{
  "vocab_size": 2048,
  "norm": "layernorm",
  "rope_fraction": 0.5,
  "attn_scale": 0.177,
  "tie_word_embeddings": false,
  "init": "uniform",
  "learning_rate": 0.0109,
  "lr_head": 0.00579,
  "final_lr_fraction": 0.0,
  "batch_tokens": 16384,
  "dataset": "wikipedia_en"
}
MLP neurons of a small language model. Each row is named by its layer, matrix (up: input weights) and neuron, and shows model dimensions 64-191. Each number is 500 + 50 x the weight over its row's rms, rounded and kept within 0 to 999. Numbers have three digits each.
After each neuron's rows, "fires on" lists the tokens most often at its 100 highest values on Wikipedia text that the model never trained on.

L7.up47:473444457535600518417520534527515563542571481543483511517481442574472514475528538435608597429420512485506515496465483557606484556421589469427534531462472509512490451510531441421532508539446504573518472527497537418550532460535425544447427515508487464579421572461569535588488551486553493461520496445416479485461510524428444499493501456443395417456567538493516520552540459424466507566419
fires on: "s", "ten", "ved", "ed", "nd", "ally"

L4.up427:455387456569524584464528527499539458478460449468467564416404522541541450596625460445552573475429501541498457502435555554489540596469535445544494564578456497470415489373464491399561592513564480390495460504437475487492543506551462452531493506523456508570543483416531557531530490532386487501558576514556509521469537539541432506483543437509451484522490477549450643451537524439478507549541
fires on: "ly", "ally", "ten"

L3.up582:570466635491518531488546515576450520465480486561414535514434593483515531524594582485512550493570456460557561473496449523577558501483518561526488433487490402475526490446564429449448526490469483608542496534593483462567566401406483576543416474473525505549432409536407483600544439509433561484540492469520539517512487497535532512516458443459475460517414450551509552560538516410503486441481
fires on: "é", "el", "er", "ant", "st", "mp"

L3.up338:434418567575605475512466541443547492532469478477550550583509543551485484451441547463513544571482493542480379572500452516523505457447520450500430533463497419509436543490439467478521469517478527534598617498513569499528504514529388480521519451598534502498484506470599400428436484523544475623501483524436405530499493444497497474486548511481537531564499496441440532383501501569441487397542
fires on: "k", "K", "er", "ib", "us", " out"

L3.up667:547428436492493389516568492482568535421598530429517490520454470490439477421463501522441513520510467584451483537449523454464557475547557449437497455467530539436598477567504521512471499492606433446546576445448434455510556437426555546536571535551619548468428382488498481464571499463442571528468515524553532576514510525502573497553451528534489412505418518430407551474510426488524499498466
fires on: "re", "o", "co", "ro", "u"

L7.up179:475612516536575499587554529454463465469493519534511525577501506445491579411432447553500491574453590572443546511472470454572407468467492550600602541501538470436481548375485433598577450478568544383489495512475504424424513483405576532462505470418429435506577502466466528387490433412538509475545498468533518512490572481392442581492467381428480508553587496467497552512491527509464574397559
fires on: " |", "w", "t", " In", "d", " w"

L3.up557:486558641489521481504489553463475526446516544476517516494433452510526432536459577503496491439481461455540447584469554501521540510416469436472535480552522501521565479547456480510441398527357435514477538641487460557450498500464508556445470522531510552582450510488475577556497455552545470522519487499506526483501503533463621559476444560552459490469581536506391470462554495520491530556512
fires on: "s", " also", "im", "u", "un", "ig"

L7.up375:516561485457423502581446460521476467442476484474504538441449539404589490427524631492483414466526455401496478464480477553498464528578361404502507528527525497420580555488462481511519574483495502476539554576441464535489494547506522440620446460542577519448399513557517523420610490496456486426563542446582491514446543573524487541484561538542467518543556482496481534503394505558531506570492
fires on: " Ro", "ra", " Tra", " Jo"

L7.up489:517470558602582482374441533563344445527453509545494492392504517552584539516460526575558473517495509521313533491485517514520441481488468548490523483480508476495529421517456581496445518397526544530444522515537505511511446476459478505514531495537496491522419420596420494511576503483511580506495531521491561522469557427513459458559498478589414498428465493548468533449523484453532563557565
fires on: "or", "ul", "cul", "il", "b"

L3.up344:501439437575545537519525484625485486415485425514549492506488459464415541483495483467594528478562423427442512511531453470484494506553392507557470491535570572484588501527449472525493597520457553471515441493523455576506506591458540458512425494546521420510587507519511490477555545459524466550519477597526510485384454487556552507515451436445612476479406466543610568534547561532442523540524
fires on: "h", "st", "I", "ce", "e", "n"

L7.up526:556532543546446452572542557481617509434465481554425502557539556479451531476585599473439499453529463458511544517487502497526496432542432449488509642510560432531524510569440605546580490544486441503533491520561436517488404372508372446503552485465509463523480411504496573426529449427510528540460495506503515450466481590513506502511532498468597588532373484471395434538485619556494529553487
fires on: "t", "l", "it", "at"

L3.up188:489494564497523514532565390486543488602428457547490574493454472518488497480527540556459498467433530529498472516553554567570457515493528553489514405528522526536527484458458514516510528471507508460487444470457429511493473424472542522460425488462468585530468546585597508491586485464406508499510452504488486479467544569437515703399472467485562496496492503518540476402472514538496427587444
fires on: "n", "ra", "ro", "mo", "el", "go"

L7.up713:478543519490461505504403526448483510572507522496517560514566554537472534534511507416587480517511487532484511439477484437553484534532418496554565527499574464551465453536457469539523552535580429551532471480440527535479457488489438467453434506498421571556466349518458506456465478508492505480531326549512480359450431542420492499551465534478494539507611578446477589486497508511547433524484
fires on: "==", "b", "ur", "w", "n", "per"

L4.up418:467497392572473586444495520352450542510510509491496470543466474464452547525476607517536451566471512534587462543488500574444543453460523547538396511509477533400493467493505440392503426512489524502438516472524485541542586476520477525511480427512588395518524545582443484549499447462489508470520524452530459546492545535404495514405553451503567507501414518465533533555598560567486507466529
fires on: "f", "t", "ing", " up", " of", " left"

L4.up34:489492456437587433523479452451482432542536526437483540512529438558379586471499539569443517515492485548513467470496513545483464447470444521552501556522438483538487412433439357528517530476461541487471477480506489441529520518473503434502463596498587443469572618576484496546587424480553495480494537538507491478472514454536493545592475422465485562525354623473497522467498486574544494568492
fires on: "e", "re", "on", "ul"

L3.up232:463555419503511472513458519531589379499526411496395557469591461492526552433418497426529412494534502500480477480479502441508489486435431539523461450483547342477547516545448489433521546472562525438457441486466538538529562475453505490535513441455553433476505528610505543495450501518576473544484470598512436441600451548516500536530457539495536511552582638505480514424502451475515558574488
fires on: "ur", "n", "l", "cu", "er"

L3.up652:482513518524544477528475381598557420451443585542427533440495506510464468582444558408532538457501441557516467509520545478426461478511608556563481496558569437522416523443430513523556418528482522521437555541537431526508437481421489494410523507554445596518489457501523619553509550477583485442498422470512437435510442498507488572527388578514500546431435463503553490516518513474497381462487
fires on: "it", "or", "i", "la", "mo", "vi"

L4.up368:481415503536523512481514534553482551501480424491461563533458449562554509519452477576454588504545512454509525474534476503502549543613564582528418456568471514467562589598581521497512403522407517562506529569534522470549553573476509502562496496482573519475463492530470558509422523445543481478428445517498510474566458505540509486556529501527543504547381465394530536541459551424530493571473
fires on: ":", " of", "er", "duc", "in", "st"

L7.up312:475403466474502551471482563560611513457457493500488519462490467461588463546433596452509493464495488397497470522492612529520483458447513519425529491433551475543505487426568528524498498399487374527505514536474471498584446525526498566575516521409481496440531522537492421535555542493466473559439550483496467477447570453473499519500579431502441587385421561409491512543497632545443428538471
fires on: " de", " re", "b", "en", " De", "de"

L3.up754:419432428627475522537539486454465543439510481471452561591462450423507484480458584515559460553558491464530473562450529561377541532413600502471534575481502478424423470467466500419532478449435423442497443506500553402525505524387528448512518512604490508555592522496459507506548615473489575541500532489585570410509365571451557461373493536461521494521459466473474507467412505552525577516507
fires on: "f", "t", "l", "m", "le", "us"

L7.up500:530516529482486494521430543595558506478440529489511431463446513526393529465492589509603500491483526520509469488526483510556452499426544566458439448455524444482478556577486442452525533560515412543506494467487535544456451502448458510514506488570495546506572408508403582511507515609483555521410445614484552483542518526639526564475452516551521453433537531562549493454510583468512457445470
fires on: " |", "ri", "ed", "s", "ar", "k"

L3.up763:474535490515542485549407439501533461459415588466557533424490527539538504568468455481465472575461503467401542502508422558527458440525555469561443515428496497445489484459543576481441475440396495494486551468510490353577446535541470535458452480556492412471458491535462475570477572530477611480478554528563551539514511539479494598528447524481492520532530576554573552519473531470531572461437
fires on: "en", " mo", "ad", "ten"

L7.up745:465472519607555508476461631469583543554466515575556615534465564488415542536565499476497497517517544546508434531405550474498553518483527448577548516486521446508501510481602512520574493549381544475483469502471450530440536541532462536432451596475544454477474580530421491490536505521463489525581455525494553477425458519473534474453462341448449502491497456525512597468518494430472491594488
fires on: "ly", "ten", "b", "lo", "ally", "co"

L7.up70:579484486675539508484483478510410495483477496554596440486592519546498501462517557502557502514503497494432648504520591455492508629517533497515492461536574449491544482487508445493486503486444369531383565465437503487482453463476493451492558502525613504426416557494552568587446524493484486453449573568403543428570482497540513541459458532515498560488490507507532592535406483574544485539402
fires on: ",", " film", " –", "form", "al", " and"

L7.up265:462581463420592422468465543524482518533444515509498463499565403560472491542464610498531448515506546540470568511484468489495544538497425450571488515507534484572520405470495432527561496467503378584468605555547455431477497415488465565373496544530621479456510458596471492518484447449495432505474549600547525456465427507565595436532437540472498497471439462548551537512490598512385527448497
fires on: "it", "s", "um", "vi", "ec"

L4.up108:522418453546550445486518594455444463584476537524547487496524474491439514518621525512552484450487550567536460499487628490502508542465538571498593537532534469431502593507469537423578462537454523534504491468428545458466654488522540470479436500410597512531547540505466563484469449509556489522549513461534490489585497555478453510522466484388457461528410449549474596478533406490559426560519
fires on: "ly", "er", "o", "ver", "ally"

L3.up226:556521458404533456518594420401536577631424557574509519483457535466443473501412487536502507478422462451504484489492477554469488494479501440502510446585493443481524595571522486476542518509580515507504439415586417526450495438425457464570548535477477497525427505555472520449510444563350489491529502515490524593575473577516474575433521531544480514429370530448428521556541400573441477517496
fires on: "ro", "o", "u", "n", "ard", "ra"

L7.up108:465405511474601418464386516544509514533516490578443478456430468523420478465537583486470487562509426576466517545501467570501503516501477439556454466433503514452400501455511521514489465525563508460457525531534606541457561497550443483503500507517559561539594426518499550485398504661505462519434497491495473542493451529492479485481505464577454474557567563432461537602526519511490481520404
fires on: "%", " |", "s", "k", " P"

L7.up605:487463520595591447423476386577509470603478574502516535539540485473486498598529545474484505575538501566501564501470495428444465544576536475488361488440487502445466517563485547531552502511515524581595507453407493516446446505365494531475523560448544516469537510497498500458527486532546515455514484523524398450440469452529508417599454534494473668545523452467415466483512531519537582399451
fires on: "or", "il", "la", "as", "us"

L7.up356:533372577617572549500458526588546473503465523472531534621519484541457491473616406499512461482552522582479497490410458484513519619466489436486461470495455462484450561531539417473557471524535463534481459481482484470430490525421519432516519473505475405545520529534405417530358551551570594557504494507508563550525563468510459493473502443488467508521484583445540539509504517465489443572538
fires on: " and", " or", " in", "ally", "ly"

L3.up277:481496520491569475515460480568415541463478560504502411431552545561546555512479516423367422493465465464428458403502496577464465538465508512585504455499471475535490490465487466491467485457484575562466528550543504542485606519505525504410593513535464480491499496473505478523562453607514600539528513552529545491576501443523552470588477533575452478461467535563519476456518607424468539529494
fires on: "an", " not", "or", "il", "en", "lu"

L7.up661:548496470541474512485451498409540446457489561447457503524493467499421490547489481553498511549460585444438500497436508576530499533606524533579487530459504500537482546535583586402539447466496532582528600638512522454487567556562430461500500442534561476550411558515625467445461436512564578469516583506467552495498452520395481421490485607476543441479536499453563442554463514522478451448437
fires on: " that", "ed", "age", "th", " total"

L4.up403:490468548432542480455469531617530545547488442389554528440540469521528544530491442465547464576536448453487475423453428538557456426549506449525406470523481442435533526509489555576492520444588542479446502589536516484386537438481521515420403465476573513515436474557458485483454488491522540640549411529498558416562462505442469548573506516521515516500498429471603477528475421547520527559545
fires on: "ur", "ce", "ist", "se", "er", "ver"

L4.up697:507574411539458499529485604499545552491478507399499483559542440456553455489551533486502566549520590491475516491465474442560468454511494599538474605509537518410495562502368552496445475541497470448405565442489546464509511513482477402479555521446569566588484371516463480518538426401603553565550564613544510540459526530497549494481425466522427545492505471413474511623473489462397559481502
fires on: "t", " |", "l", "pe", "tt"

L7.up16:464496451438480526502497501419546579452449562511527578517500571406492450440519443508532454477452472487525553522430534428586531544493521558476512550494485419576470527428595492546437542431434398544544597587559509518505567509540456533398467465403466493409565547458504521490515576533526468505526511510511500478529538512466530512499579573545432582447438532596389544412541446533437481479514
fires on: "z", "ur", "en", "iz", "b", "ci"

L4.up447:435465504495562521402508438476511438476499533406566567374526543521554382544517519499541588500471475510536433501460524532439510500515454362435339510445465499499478390539521518454533563475572461570481529543478477492446500459494538608526526454506622486492523504453501476526505426572503447509564549584506513507411452419404504469475465519492542472533529460510548495456483509482510505459452
fires on: " result", " of", "ist", "v", "ot", "m"

L3.up375:501530534550495521458468571531605426441573538588473536492554483498425493510476498391506438486477523497493536413617450479481531510547493461518526445412513460473491497475540473513490563501555552461541564432456522573532475394470506466357550464535508455403451470465574527442475477490465564541490478552462600604449444508539588468521519514480429477607485486547434512553558585509462638484495
fires on: "est", "an", "4", "2", "ig"

L7.up125:534470456520534552486527432494423380527536584490518615431501460553607537418542437550527547437555509467543505399576435508505485592482402516511452494433571446422516496464497490480429531473465530548541548576476425474479505573467517478458548544482492497466595506530442524475443579536432479499497555524538522483558564416475482481455490548618429448501387498510480444502520482494515452481594
fires on: " New", "ver", " York", "gh"